{
  "n_layer": 8,
  "n_kv_head": 8,
  "norm_place": "pre",
  "extras": ["capped logits"],
  "init_std_up": 0.0242,
  "lr_head": 0.00705,
  "train_tokens": 954400000
}
MLP neurons of a small language model. Each row is named by its layer, matrix (gate and up: input weights; down: output weights) and neuron, and shows model dimensions 128-255. Each number is 200 + 20 x the weight over its row's rms, rounded and kept within 0 to 999. A neuron's up and down rows have the sign that makes its largest values positive.
After each neuron's rows, "fires on" lists the tokens most often at its 100 highest values on Wikipedia text that the model never trained on; "fires before" lists the tokens most often just after its 100 highest values on Wikipedia text that the model never trained on.

L2.gate113,227,192,212,177,184,234,250,223,191,235,177,186,181,200,218,193,197,169,200,227,222,207,198,193,211,145,222,210,204,230,194,182,167,195,233,206,218,201,178,192,165,218,203,180,192,212,205,216,216,169,231,180,191,201,215,183,213,205,214,202,187,196,203,204,182,221,220,220,179,209,185,205,223,187,213,229,204,209,228,176,200,207,227,215,239,255,202,208,213,236,214,163,211,209,175,224,208,239,210,227,181,212,214,207,204,218,198,221,207,214,197,184,197,192,219,203,212,208,208,190,199,213,228,184,201,184,207,204
L2.up113,197,147,210,160,191,218,194,196,221,193,220,204,184,186,209,194,196,202,206,197,192,210,215,178,190,187,251,204,209,193,155,156,209,210,180,204,180,210,223,222,197,182,211,201,186,194,184,207,204,170,196,191,212,217,235,207,185,180,205,220,194,205,238,215,219,198,226,233,218,194,180,228,155,224,198,232,213,203,198,161,222,186,236,181,173,192,200,207,233,198,189,226,210,201,219,220,212,211,195,195,178,205,188,185,215,216,221,185,187,208,204,202,200,203,234,225,187,199,188,152,179,230,186,250,208,195,226,203
L2.down113,204,170,204,200,194,190,182,215,171,202,216,184,204,220,214,241,175,176,188,214,201,197,172,213,213,206,202,183,196,194,193,179,194,191,148,197,187,218,218,197,194,241,193,162,186,185,189,201,209,208,201,235,198,178,221,223,209,199,216,176,198,181,208,174,187,186,216,225,217,180,212,208,170,196,241,203,198,240,178,202,213,182,217,189,197,186,209,161,250,194,187,194,205,198,182,196,222,211,169,172,238,201,203,191,212,168,191,184,207,213,194,193,203,192,225,193,219,236,170,198,166,244,161,244,207,186,196,238
fires on: "==", "===", " ==", " ==="
fires before: "\n"

L2.gate1309,196,192,215,188,185,182,224,192,189,192,207,156,178,204,197,202,208,203,220,216,198,210,162,237,183,192,176,187,205,232,233,171,198,210,191,195,205,206,158,168,177,188,241,211,199,222,208,200,189,240,153,180,203,231,195,197,205,211,218,193,208,181,200,200,203,180,227,181,184,218,232,197,211,199,191,233,217,208,228,228,186,177,180,219,167,189,210,152,195,200,207,182,202,181,227,190,188,199,218,192,176,169,197,278,192,204,211,229,165,155,174,186,222,206,178,219,179,182,197,188,225,202,176,219,204,189,187,180
L2.up1309,228,201,191,172,203,209,189,192,155,181,173,174,196,169,176,210,197,175,224,197,188,226,206,224,183,197,174,176,196,228,196,191,201,205,158,223,225,184,147,179,190,197,197,197,213,209,213,201,227,206,167,182,202,233,190,206,183,198,151,233,246,207,186,177,211,202,214,190,207,205,218,220,212,204,201,187,215,206,229,235,169,218,171,221,182,184,162,183,166,206,182,201,233,183,197,184,220,191,217,187,218,194,206,277,180,197,216,213,162,183,192,216,233,218,178,228,190,184,233,212,222,191,200,223,224,199,209,196
L2.down1309,211,222,179,186,188,182,201,180,178,219,170,207,208,222,235,170,228,206,195,229,213,258,170,162,210,214,232,215,178,207,225,202,209,205,209,237,179,174,183,180,221,213,209,197,199,213,192,196,208,225,201,188,206,195,189,202,187,171,147,186,188,173,200,236,212,197,200,164,204,198,175,229,176,207,201,184,183,191,235,200,195,212,212,189,214,201,204,207,202,198,207,178,198,238,181,177,207,223,212,207,216,191,222,209,182,193,227,209,162,213,199,181,218,202,198,245,193,204,233,186,214,215,202,195,193,229,223,216
fires on: "==", " =="
fires before: "\n"

L2.gate1122,208,209,199,211,187,215,157,182,208,207,212,177,214,242,173,203,200,248,215,241,209,183,228,212,185,191,209,222,183,206,144,177,210,194,225,198,237,210,222,241,183,243,198,225,231,206,216,200,178,182,194,189,184,173,180,239,210,204,190,254,231,185,250,199,192,222,201,224,195,176,207,165,188,178,186,181,178,180,177,176,181,221,196,182,177,235,248,185,193,158,180,222,212,199,204,181,204,191,177,164,203,160,199,207,182,189,193,222,220,192,221,209,195,192,186,202,205,195,148,205,226,173,222,183,204,186,185,213
L2.up1122,224,186,215,219,177,226,164,189,192,239,217,171,207,213,209,174,219,201,191,224,161,197,211,188,211,216,179,178,208,230,162,180,179,162,219,184,204,235,166,185,191,202,181,175,205,196,178,217,210,186,156,218,177,196,197,198,178,226,197,237,196,220,176,186,229,184,210,195,155,183,216,191,181,182,186,228,220,198,195,201,198,175,201,226,200,179,223,199,222,185,171,198,216,200,175,185,226,203,178,230,196,216,249,195,228,236,202,176,206,179,233,159,163,254,221,208,184,191,200,216,182,216,220,210,187,201,198,203
L2.down1122,195,205,195,197,195,189,259,188,214,224,226,211,185,179,196,180,202,234,204,258,243,189,201,208,205,203,171,168,194,220,213,197,208,195,178,202,232,220,191,205,214,190,229,194,204,199,196,214,250,221,197,221,175,208,187,233,182,200,216,207,250,193,190,185,181,215,220,204,187,176,175,197,152,202,213,210,192,179,187,221,232,215,169,223,162,181,209,179,223,207,213,195,209,201,215,231,192,167,212,192,236,177,237,213,206,170,190,196,200,230,178,194,191,192,209,198,186,200,181,168,181,184,198,207,211,182,213,194
fires on: "\n", ";", ")"
fires before: "|", "\n", "-"

L2.gate549,196,174,194,213,212,214,175,217,185,219,218,201,231,176,191,198,211,230,164,197,190,203,197,178,189,177,199,220,215,203,186,200,189,204,191,202,222,187,155,173,182,203,182,206,210,205,244,215,205,240,218,239,232,220,207,209,211,205,225,166,218,192,195,194,189,234,175,175,220,203,200,212,194,214,174,211,206,179,217,181,228,190,178,206,219,179,208,202,221,218,146,195,209,166,187,184,222,203,182,211,181,175,182,198,184,205,234,205,224,213,217,192,195,195,193,185,208,216,195,184,196,202,176,188,203,197,164,197
L2.up549,184,220,202,210,210,217,214,193,178,205,181,199,213,192,222,198,209,166,204,233,192,223,181,163,192,202,199,207,202,203,199,222,185,222,238,197,212,220,213,209,166,199,238,181,193,211,222,232,180,213,217,210,184,208,188,221,215,208,193,211,198,206,211,146,214,177,186,216,182,196,202,244,205,202,178,233,154,199,230,207,198,190,139,157,193,212,194,199,215,188,217,222,186,227,195,215,185,199,226,188,191,218,183,214,179,175,198,197,180,205,200,212,224,177,232,196,198,188,190,189,177,212,177,164,208,185,163,202
L2.down549,224,174,200,178,212,187,192,201,181,220,193,223,216,182,204,201,196,207,208,227,187,236,183,199,220,201,211,216,203,195,190,162,178,209,227,219,198,190,211,177,204,195,192,212,208,193,189,220,177,198,209,192,202,215,226,234,196,194,221,175,215,207,219,221,192,220,210,174,221,177,167,222,175,247,220,198,202,188,225,180,193,167,166,209,219,189,209,207,204,209,142,225,153,197,196,184,170,214,216,213,189,211,187,185,203,189,179,184,173,194,227,222,221,169,235,202,192,233,190,198,201,184,193,199,185,210,201,195
fires on: " /", " (", ")", ":", " career", " history"
fires before: "\n", " (", "0", ":"

L2.gate992,194,211,211,225,173,185,170,189,177,197,212,150,190,212,203,184,199,182,209,194,213,228,239,202,205,181,182,138,240,192,195,146,216,217,204,230,222,255,239,201,162,223,185,215,205,217,230,187,193,207,200,204,167,204,187,213,200,206,181,214,184,183,210,206,205,180,199,232,163,202,215,221,187,234,212,190,215,162,209,219,229,200,212,197,187,188,216,203,183,189,192,204,196,210,187,200,219,203,184,193,199,219,185,226,216,183,192,194,262,227,182,191,193,165,211,220,180,212,199,207,226,199,233,213,179,240,221,174
L2.up992,185,192,256,229,211,190,237,238,178,189,173,178,176,225,194,204,185,175,153,208,216,158,184,209,190,221,208,223,210,234,217,196,183,199,209,192,208,231,195,205,217,153,193,146,191,201,178,242,179,208,154,172,212,238,195,172,199,205,165,243,170,214,195,210,197,195,216,198,224,194,209,171,160,218,178,216,190,182,175,212,159,164,175,160,214,221,197,155,234,190,215,217,198,202,152,222,198,177,201,229,187,183,181,195,222,199,211,182,220,195,156,198,205,197,183,188,163,197,204,200,182,218,213,178,183,182,236,186
L2.down992,194,200,213,217,234,164,192,229,197,223,186,158,203,204,202,226,184,161,181,202,244,199,173,190,237,190,216,201,185,246,218,222,193,212,200,187,159,223,212,194,231,189,203,168,196,187,195,199,156,193,160,203,175,171,183,195,202,196,215,237,190,205,165,220,205,211,223,204,204,228,196,177,188,237,167,217,205,202,218,202,180,194,173,187,227,216,231,225,196,196,175,183,201,239,193,208,185,207,193,238,172,204,205,188,197,215,194,229,201,197,205,231,217,218,209,204,196,202,195,200,178,218,201,207,182,225,157,218
fires on: " |", "\n", ":"
fires before: "\n", " ", "|", " 0", "L"

L2.gate120,197,173,180,197,233,190,169,171,215,197,206,206,179,195,193,189,186,231,234,181,191,203,212,228,219,177,215,202,175,215,195,173,201,211,205,209,221,204,192,197,227,215,212,174,203,251,209,191,206,176,188,153,213,153,197,195,196,197,218,202,214,194,205,205,191,191,184,206,192,192,163,175,186,199,209,204,156,181,174,209,215,200,207,166,208,192,210,227,149,180,200,205,207,206,205,193,196,203,222,196,156,163,217,217,195,185,214,192,206,215,256,210,160,218,154,194,168,216,195,195,177,168,172,239,213,170,186,180
L2.up120,209,246,202,180,198,207,201,173,211,208,225,224,191,159,225,152,199,211,193,165,228,177,213,197,231,219,192,231,198,222,207,188,194,218,210,189,202,212,175,222,199,187,153,200,226,197,224,201,190,247,197,196,206,195,203,189,181,234,193,202,226,201,179,218,231,192,189,196,195,159,179,196,204,198,209,183,205,206,219,233,191,210,184,208,180,208,213,221,232,208,193,180,225,179,205,204,166,189,182,214,239,230,194,198,196,208,212,214,211,217,192,208,210,199,204,184,186,180,208,189,197,222,174,168,200,235,191,196
L2.down120,187,206,194,197,205,237,188,197,180,196,217,215,196,209,217,197,182,180,210,178,175,192,191,187,228,193,187,196,193,204,204,166,201,193,202,192,197,217,218,200,244,228,218,214,210,230,188,193,195,200,209,224,231,236,238,203,208,197,174,223,180,210,205,190,221,200,203,220,183,153,182,198,171,146,202,203,200,207,219,197,190,197,237,191,178,204,194,192,215,190,168,195,189,203,211,249,201,195,162,245,180,205,210,186,205,189,177,182,218,179,202,215,220,225,223,181,207,196,219,206,200,176,196,238,209,197,174,183
fires on: "\n", " South"
fires before: "|", "\n"

L2.gate390,214,219,204,223,204,192,186,212,226,185,198,236,165,206,211,208,197,212,230,265,165,202,204,229,189,238,195,180,192,207,218,216,204,195,197,179,189,211,186,223,204,204,191,175,238,205,201,221,196,195,193,188,208,248,188,164,200,202,184,183,206,188,201,196,196,211,183,191,193,178,202,217,198,185,177,236,201,228,195,203,210,224,190,190,164,198,165,225,215,236,181,179,192,206,190,158,178,199,176,178,209,218,171,230,168,226,191,201,226,147,203,209,177,171,240,199,194,161,194,173,221,187,225,207,206,208,201,175
L2.up390,191,176,181,187,180,182,200,216,191,224,204,184,192,205,192,205,201,216,238,224,196,233,195,225,203,219,217,142,186,221,194,199,222,224,206,217,207,191,197,186,195,197,207,230,254,202,204,212,215,221,197,223,177,246,241,199,225,201,213,193,182,192,205,203,216,202,196,176,186,218,215,200,230,169,233,202,182,223,206,172,202,200,188,234,172,211,201,210,206,205,183,169,190,197,212,181,167,190,201,202,202,200,211,205,206,173,227,203,214,187,194,220,207,214,224,206,194,229,212,200,220,249,189,208,203,180,192,184
L2.down390,225,191,205,222,204,208,213,212,189,217,203,167,190,192,216,212,183,169,190,211,231,234,202,248,177,184,176,177,202,188,215,224,187,154,199,187,209,224,204,216,201,207,190,175,233,233,176,201,175,206,198,199,205,174,204,194,183,177,184,163,203,193,241,165,163,219,200,172,256,195,201,168,159,199,199,210,228,189,178,223,183,230,172,155,193,217,208,161,201,198,189,228,173,204,156,250,175,180,217,222,213,190,161,198,178,191,201,216,195,199,153,202,235,204,174,202,235,227,181,184,208,203,192,213,179,202,190,199
fires on: " |", " ", " —"
fires before: " |", "\n", " P"

L2.gate796,201,180,230,161,204,199,195,187,213,205,202,193,199,191,189,194,194,209,198,204,203,170,187,197,211,210,183,222,204,167,194,196,214,173,192,207,184,207,244,185,150,186,169,176,213,216,214,190,225,189,196,221,230,191,203,200,196,213,230,172,160,178,201,191,197,203,192,224,220,186,234,207,193,217,202,238,206,163,171,199,197,219,207,214,214,212,198,194,193,207,216,189,221,210,194,213,180,215,215,204,215,181,210,195,240,217,206,205,234,205,225,197,200,237,201,219,179,192,204,193,191,193,166,166,185,206,219,188
L2.up796,188,219,175,208,198,216,167,199,229,207,161,188,229,184,202,201,190,179,189,188,216,191,218,190,228,205,185,207,214,186,202,204,184,184,211,159,201,207,228,168,184,193,142,228,218,198,200,201,229,188,204,228,233,196,199,201,203,186,235,164,219,223,216,176,200,203,188,216,203,203,187,215,206,221,221,200,250,192,175,194,189,184,197,191,217,216,180,228,234,213,213,204,217,191,183,207,205,230,241,216,249,196,172,178,212,215,209,207,192,149,192,190,219,236,216,184,199,225,202,215,170,214,195,204,177,195,205,174
L2.down796,225,216,197,175,232,228,179,192,248,176,217,191,173,198,176,222,203,210,194,220,214,232,202,192,221,185,202,203,209,170,257,203,201,180,190,207,167,196,184,202,196,205,229,216,221,185,197,192,186,238,208,187,210,209,213,185,187,219,222,188,163,182,198,181,179,194,196,222,241,177,239,197,180,204,197,211,177,229,202,180,225,230,179,213,228,215,210,201,201,190,212,173,213,182,194,238,145,223,181,217,195,200,206,204,231,215,213,212,217,213,193,175,197,195,234,169,186,161,191,213,214,218,217,208,222,220,232,221
fires on: " |"
fires before: "\n", " Length", " ", " High"

L2.gate376,191,172,224,231,220,197,224,195,198,193,225,226,177,188,213,191,182,187,200,197,184,184,238,193,212,214,192,199,211,199,167,214,209,222,220,193,221,191,179,216,198,214,193,158,209,168,211,188,189,198,208,179,201,208,220,224,171,186,246,197,223,213,208,222,225,202,200,225,188,207,221,189,185,208,197,196,230,216,189,205,210,203,202,196,196,179,241,240,162,202,190,213,213,205,208,241,204,215,179,230,224,183,207,231,143,232,195,231,169,140,190,200,187,193,200,172,173,216,199,225,202,223,199,178,200,176,201,219
L2.up376,146,188,213,207,196,203,257,206,226,186,195,226,215,194,201,173,215,190,195,227,178,203,219,219,221,227,184,214,158,247,167,194,203,187,185,209,216,209,162,198,206,208,204,195,175,198,196,192,207,203,227,168,147,220,199,230,178,202,241,198,196,168,212,192,184,174,174,225,195,241,219,192,225,182,206,198,214,225,200,173,192,189,205,212,212,199,188,221,164,184,200,177,189,190,230,212,209,174,179,219,204,146,191,218,219,199,210,212,167,160,178,210,235,185,179,178,200,216,194,226,185,245,185,194,176,166,182,210
L2.down376,198,219,160,213,199,229,210,173,161,210,199,198,200,215,170,178,195,199,226,196,193,193,172,248,194,194,206,170,189,192,177,215,203,208,226,183,196,187,184,215,183,196,189,205,197,200,211,198,184,209,189,181,242,215,206,190,180,188,230,186,187,193,218,175,199,206,241,188,200,213,187,197,193,204,217,217,193,208,218,203,187,172,208,166,213,206,185,198,170,233,178,189,159,201,226,208,180,221,227,167,232,163,216,195,195,184,220,196,198,165,199,247,213,205,199,175,234,186,209,202,180,206,232,191,176,194,187,193
fires on: "\n"
fires before: "==", "===", "=", "-"

L2.gate304,188,199,231,177,204,221,176,173,212,175,208,221,213,182,215,214,182,236,223,176,192,180,187,171,219,168,203,203,204,204,169,215,171,205,186,184,173,151,201,200,205,220,204,196,184,213,219,217,236,185,188,168,181,190,186,217,197,220,193,194,207,177,212,171,219,215,229,195,191,182,196,213,219,179,182,186,190,220,175,171,226,173,245,158,221,196,196,204,145,205,195,208,222,221,241,193,238,204,172,223,205,194,188,225,219,203,174,225,199,234,207,200,170,220,236,193,198,137,173,175,212,208,193,183,176,189,205,222
L2.up304,191,218,205,195,208,192,204,224,198,212,230,243,200,170,189,201,192,212,191,191,209,180,214,189,203,161,190,191,167,185,237,168,155,205,204,208,195,227,202,168,224,223,187,241,239,208,203,192,189,200,200,196,194,227,204,190,196,172,205,228,181,191,199,211,214,179,186,179,205,192,223,197,199,193,189,211,215,195,229,200,207,206,199,181,190,198,236,173,187,165,200,214,217,216,196,205,211,214,226,163,206,162,212,196,197,225,208,191,219,187,212,184,215,174,199,185,197,186,191,204,194,193,233,183,192,191,187,186
L2.down304,192,186,176,198,201,212,232,174,223,201,174,196,225,174,203,162,221,194,203,205,199,262,198,174,217,192,184,229,195,183,201,196,175,214,165,168,202,194,208,202,187,201,191,218,196,192,222,194,183,197,166,190,218,185,188,190,189,195,191,216,169,250,232,225,219,199,212,201,189,201,167,206,190,216,226,211,224,230,206,218,190,220,182,209,189,180,197,180,159,196,239,220,193,213,205,214,176,205,230,226,194,183,202,232,173,161,214,187,202,186,203,194,235,214,171,217,193,225,203,198,199,233,209,196,232,189,218,192
fires on: "\n"
fires before: "|", "-", "\n"

L2.gate471,190,199,219,196,214,190,225,203,199,202,161,176,225,202,140,191,213,213,217,217,182,192,213,217,180,165,188,189,226,232,179,231,200,195,232,202,198,222,158,204,197,192,188,212,208,204,200,205,203,219,180,206,154,216,200,178,190,192,187,205,213,183,207,211,204,202,200,199,180,204,203,210,183,201,208,205,213,199,224,176,187,202,189,209,215,199,243,164,202,170,208,203,227,173,175,191,219,195,214,182,205,230,199,240,196,207,196,178,201,214,200,209,183,197,200,198,173,192,203,189,195,173,217,246,142,189,163,183
L2.up471,206,170,196,190,203,189,200,159,186,200,228,188,173,194,150,200,217,220,196,212,187,167,186,223,180,189,168,210,197,242,194,223,191,200,168,211,176,221,163,196,180,162,184,225,160,196,203,203,227,190,209,213,220,252,202,200,206,209,189,201,208,180,209,229,232,189,211,204,215,184,191,199,186,210,187,218,194,218,189,194,195,179,205,207,213,212,224,176,205,190,182,196,189,186,198,230,229,204,176,196,159,238,207,216,215,214,210,182,192,197,212,192,155,191,189,220,182,163,196,197,215,193,204,245,142,188,159,204
L2.down471,213,178,196,178,184,211,166,169,186,202,197,210,229,173,220,190,209,212,214,238,171,203,171,220,185,223,188,201,215,216,214,215,216,229,186,205,197,221,202,195,214,163,201,218,226,190,199,217,237,184,190,193,213,201,233,195,210,172,210,188,183,198,210,208,235,211,241,212,199,211,204,207,170,221,211,193,183,184,178,215,210,167,134,223,219,190,171,209,201,235,195,175,184,189,185,233,223,255,191,169,200,203,209,183,237,219,207,176,177,209,178,179,199,193,196,191,204,185,203,209,162,194,219,199,189,184,201,171
fires on: "\n"
fires before: "|", "\n", "|---|---|---|---|---|"

L2.gate414,205,208,219,231,193,244,187,140,232,194,203,193,206,181,190,186,178,181,214,192,197,192,226,194,184,182,235,235,202,191,214,180,212,175,202,185,186,229,173,211,176,213,183,212,236,241,170,188,174,179,189,221,200,187,209,201,168,221,212,180,194,179,209,168,217,191,164,205,206,201,195,170,211,220,205,193,222,191,206,237,253,207,188,183,208,207,198,190,218,179,189,183,202,195,218,201,234,199,222,169,191,179,231,220,208,207,176,187,210,191,200,195,224,196,228,187,182,217,229,176,223,245,196,189,219,190,180,192
L2.up414,234,179,234,207,193,214,184,207,181,210,208,230,169,188,157,210,208,180,178,225,204,183,172,163,196,179,227,197,222,187,189,170,211,173,190,221,169,212,191,212,218,203,218,187,189,215,195,184,216,183,204,193,214,211,187,195,193,253,217,235,209,199,205,195,196,169,202,185,228,216,198,184,210,231,187,173,208,243,186,216,201,202,187,198,200,157,190,191,192,159,191,227,191,228,195,237,182,175,194,207,231,208,195,175,188,217,210,220,235,198,194,187,194,226,178,138,203,214,198,213,220,168,201,168,252,194,174,203
L2.down414,217,191,161,215,190,208,174,187,223,205,221,209,217,217,191,191,174,194,232,202,223,174,180,173,226,213,196,200,202,218,199,195,203,175,218,180,192,182,206,195,226,188,171,203,221,177,173,207,189,179,190,208,204,220,221,219,193,231,211,207,171,216,192,231,220,202,211,208,187,239,190,216,150,198,189,174,165,210,192,221,174,207,154,198,220,225,207,163,171,196,180,186,206,201,180,208,213,173,193,212,177,199,207,174,210,205,202,209,202,195,221,213,178,218,166,171,184,220,218,172,242,221,215,221,251,210,197,203
fires on: "==", " =="
fires before: "\n"

L2.gate493,208,195,174,189,221,225,175,193,199,208,217,185,202,223,201,223,214,187,214,188,191,227,189,173,197,191,243,225,200,221,214,224,198,196,176,163,199,193,175,188,181,200,214,152,189,213,181,224,236,212,194,177,198,187,192,170,180,210,219,217,164,215,219,171,185,151,197,174,202,193,206,209,204,195,198,206,190,190,203,186,200,224,165,215,179,188,201,217,212,201,203,223,210,196,162,208,202,221,186,182,213,188,197,205,219,177,228,176,202,222,241,220,166,226,186,230,205,197,225,189,260,193,207,229,202,183,218,200
L2.up493,178,182,176,164,210,195,166,222,196,206,219,180,192,204,211,191,224,204,216,217,234,215,187,185,176,172,200,236,197,202,214,207,215,174,207,201,192,180,189,185,182,189,223,197,180,227,187,213,187,204,197,174,194,210,192,174,200,185,200,222,216,217,204,196,166,222,216,209,208,240,189,203,188,215,177,216,166,190,205,221,223,192,211,227,198,185,217,188,245,188,216,171,211,209,191,217,203,200,215,184,173,209,186,223,218,203,212,195,170,183,220,161,177,179,215,201,173,211,177,181,244,191,232,201,164,199,216,215
L2.down493,223,188,206,201,175,198,173,163,170,208,168,181,231,236,197,178,192,210,201,203,199,236,184,188,221,183,193,206,209,207,186,231,194,197,219,211,220,198,143,203,168,201,206,193,184,225,207,212,181,206,195,195,204,236,168,209,187,223,225,193,185,206,174,188,210,188,204,173,193,228,208,195,174,182,184,232,198,171,247,193,252,194,202,201,181,187,192,183,225,194,216,178,189,192,221,203,160,223,178,200,189,183,211,203,230,181,202,160,200,205,203,207,217,225,216,208,195,141,213,177,208,198,194,213,195,178,225,211
fires on: "==", "\n", " ==", "==="
fires before: "\n"

L2.gate206,196,188,212,199,191,181,190,200,217,197,196,225,201,186,200,186,193,237,205,226,158,186,220,157,219,200,213,207,212,202,208,185,188,171,209,169,171,243,183,216,214,174,221,178,184,205,200,188,197,206,187,210,201,222,198,181,195,200,192,200,185,199,180,172,192,182,186,178,217,229,176,174,189,194,181,172,219,222,208,180,214,187,216,207,213,211,234,198,201,243,210,178,193,226,194,213,189,234,201,162,163,181,194,208,195,196,243,202,212,195,213,236,176,241,187,197,219,181,182,202,184,155,202,209,209,225,197,212
L2.up206,188,202,190,218,169,225,193,210,223,217,199,204,195,211,225,163,232,184,201,188,202,199,174,213,196,226,209,203,175,203,219,194,222,189,221,187,185,203,201,205,213,178,226,217,180,214,172,198,199,192,204,160,230,249,215,206,173,213,184,199,178,250,207,198,220,186,229,214,221,203,201,190,236,209,198,195,211,185,198,178,190,177,215,196,187,196,210,229,199,225,218,231,199,209,210,199,182,195,161,205,190,208,202,219,186,187,233,203,210,208,206,217,204,212,202,162,188,175,226,178,205,173,238,192,217,207,182,205
L2.down206,207,151,215,208,213,185,190,227,193,192,164,225,186,197,195,179,219,179,188,157,197,202,210,193,182,203,209,180,177,206,184,193,212,183,183,216,198,187,213,203,232,163,179,144,181,194,214,231,212,213,239,172,196,183,196,165,241,183,193,208,213,180,205,235,187,198,234,196,196,165,201,200,222,211,223,210,190,224,208,241,164,221,213,212,200,208,202,221,189,183,172,180,202,220,204,199,212,191,224,165,218,201,205,190,185,200,208,176,221,190,194,200,210,209,244,194,219,209,180,185,209,210,219,194,202,197,198,211
fires on: "\n", ")", ",", "==", ":", " =="
fires before: "\n"

L2.gate1530,197,188,215,217,226,215,192,210,187,200,210,182,200,167,183,206,171,189,209,180,182,189,241,191,204,202,230,203,189,203,188,202,225,227,220,212,209,191,208,200,233,195,156,201,190,218,182,207,192,163,206,198,211,202,204,168,227,194,204,197,187,159,164,204,228,211,218,228,186,191,224,238,219,206,200,184,190,200,229,201,210,188,210,217,191,219,231,186,214,221,219,172,209,204,187,197,192,200,187,192,218,215,182,208,200,244,191,252,175,220,178,215,213,184,217,199,145,215,199,204,201,148,193,218,222,189,225,189
L2.up1530,198,210,206,193,210,202,214,190,192,213,182,194,211,200,210,192,207,208,163,177,216,192,232,212,190,200,217,186,186,148,224,185,221,165,181,215,198,194,189,206,202,219,200,195,218,202,184,186,164,200,217,204,218,210,196,186,198,191,209,231,214,218,225,211,196,211,195,202,188,200,225,195,215,205,194,211,199,207,221,156,234,214,177,203,180,210,195,205,221,190,217,203,170,218,192,223,206,211,219,199,208,209,165,192,204,177,215,222,179,195,162,180,228,233,176,193,158,226,220,200,197,222,195,168,180,217,220,205
L2.down1530,210,228,207,174,247,165,175,227,210,197,173,198,220,188,209,240,227,189,185,209,225,208,210,175,217,197,170,216,173,172,201,181,171,201,201,210,180,168,188,205,192,212,176,193,177,218,232,229,191,227,215,208,206,200,188,208,185,244,206,230,196,214,177,194,206,200,190,222,203,231,196,165,190,172,208,196,230,184,222,207,197,212,167,203,180,196,182,197,190,194,205,186,201,229,212,200,209,198,185,193,193,189,226,155,185,223,224,221,198,199,202,171,194,172,209,233,173,208,210,190,219,208,203,195,171,182,179,168
fires on: ")", ").", " |", ":", "),", "."
fires before: "\n", " ISBN", " \"", " ("

L2.gate1047,206,186,198,194,239,172,200,172,187,203,228,175,193,212,193,176,179,227,175,161,187,185,227,221,184,207,241,218,204,181,200,193,176,197,197,175,215,229,207,193,196,215,141,220,197,178,239,203,189,187,160,190,237,214,197,207,228,193,222,214,190,216,177,176,201,203,189,202,205,197,190,187,198,225,201,225,192,201,199,200,207,196,207,209,213,211,198,162,197,191,188,197,191,197,213,210,209,194,215,243,185,178,178,219,222,183,227,193,204,196,216,222,210,219,182,233,202,193,183,166,215,218,189,224,176,190,211,213
L2.up1047,174,215,211,207,197,184,172,236,185,214,197,147,198,182,191,161,169,242,217,192,170,175,204,181,224,209,203,213,209,166,202,191,240,194,197,213,214,207,198,208,194,215,175,200,182,197,221,221,238,177,219,213,190,171,196,231,216,212,200,207,203,238,200,156,214,193,166,212,182,189,215,210,215,195,203,239,214,196,219,175,220,211,200,262,220,176,201,225,210,223,240,188,168,208,216,178,198,227,207,232,177,193,206,175,212,219,218,198,206,203,220,207,192,208,204,217,242,212,185,205,202,197,196,240,179,245,224,201
L2.down1047,166,226,194,217,207,180,210,202,197,200,237,172,141,191,219,143,202,195,199,179,211,196,222,234,213,180,202,219,225,188,228,226,197,216,175,212,198,205,171,190,226,221,183,178,212,212,217,214,198,200,241,183,198,181,198,213,247,180,195,202,212,209,221,225,197,185,200,191,194,181,190,189,167,227,152,202,207,189,207,191,209,174,170,212,220,193,221,236,187,178,189,216,185,175,210,231,219,204,188,217,189,216,222,189,240,212,205,174,214,213,233,197,175,215,214,218,169,228,186,220,217,201,178,197,207,215,193,224
fires on: " |"
fires before: "\n", " ", " January", " GD"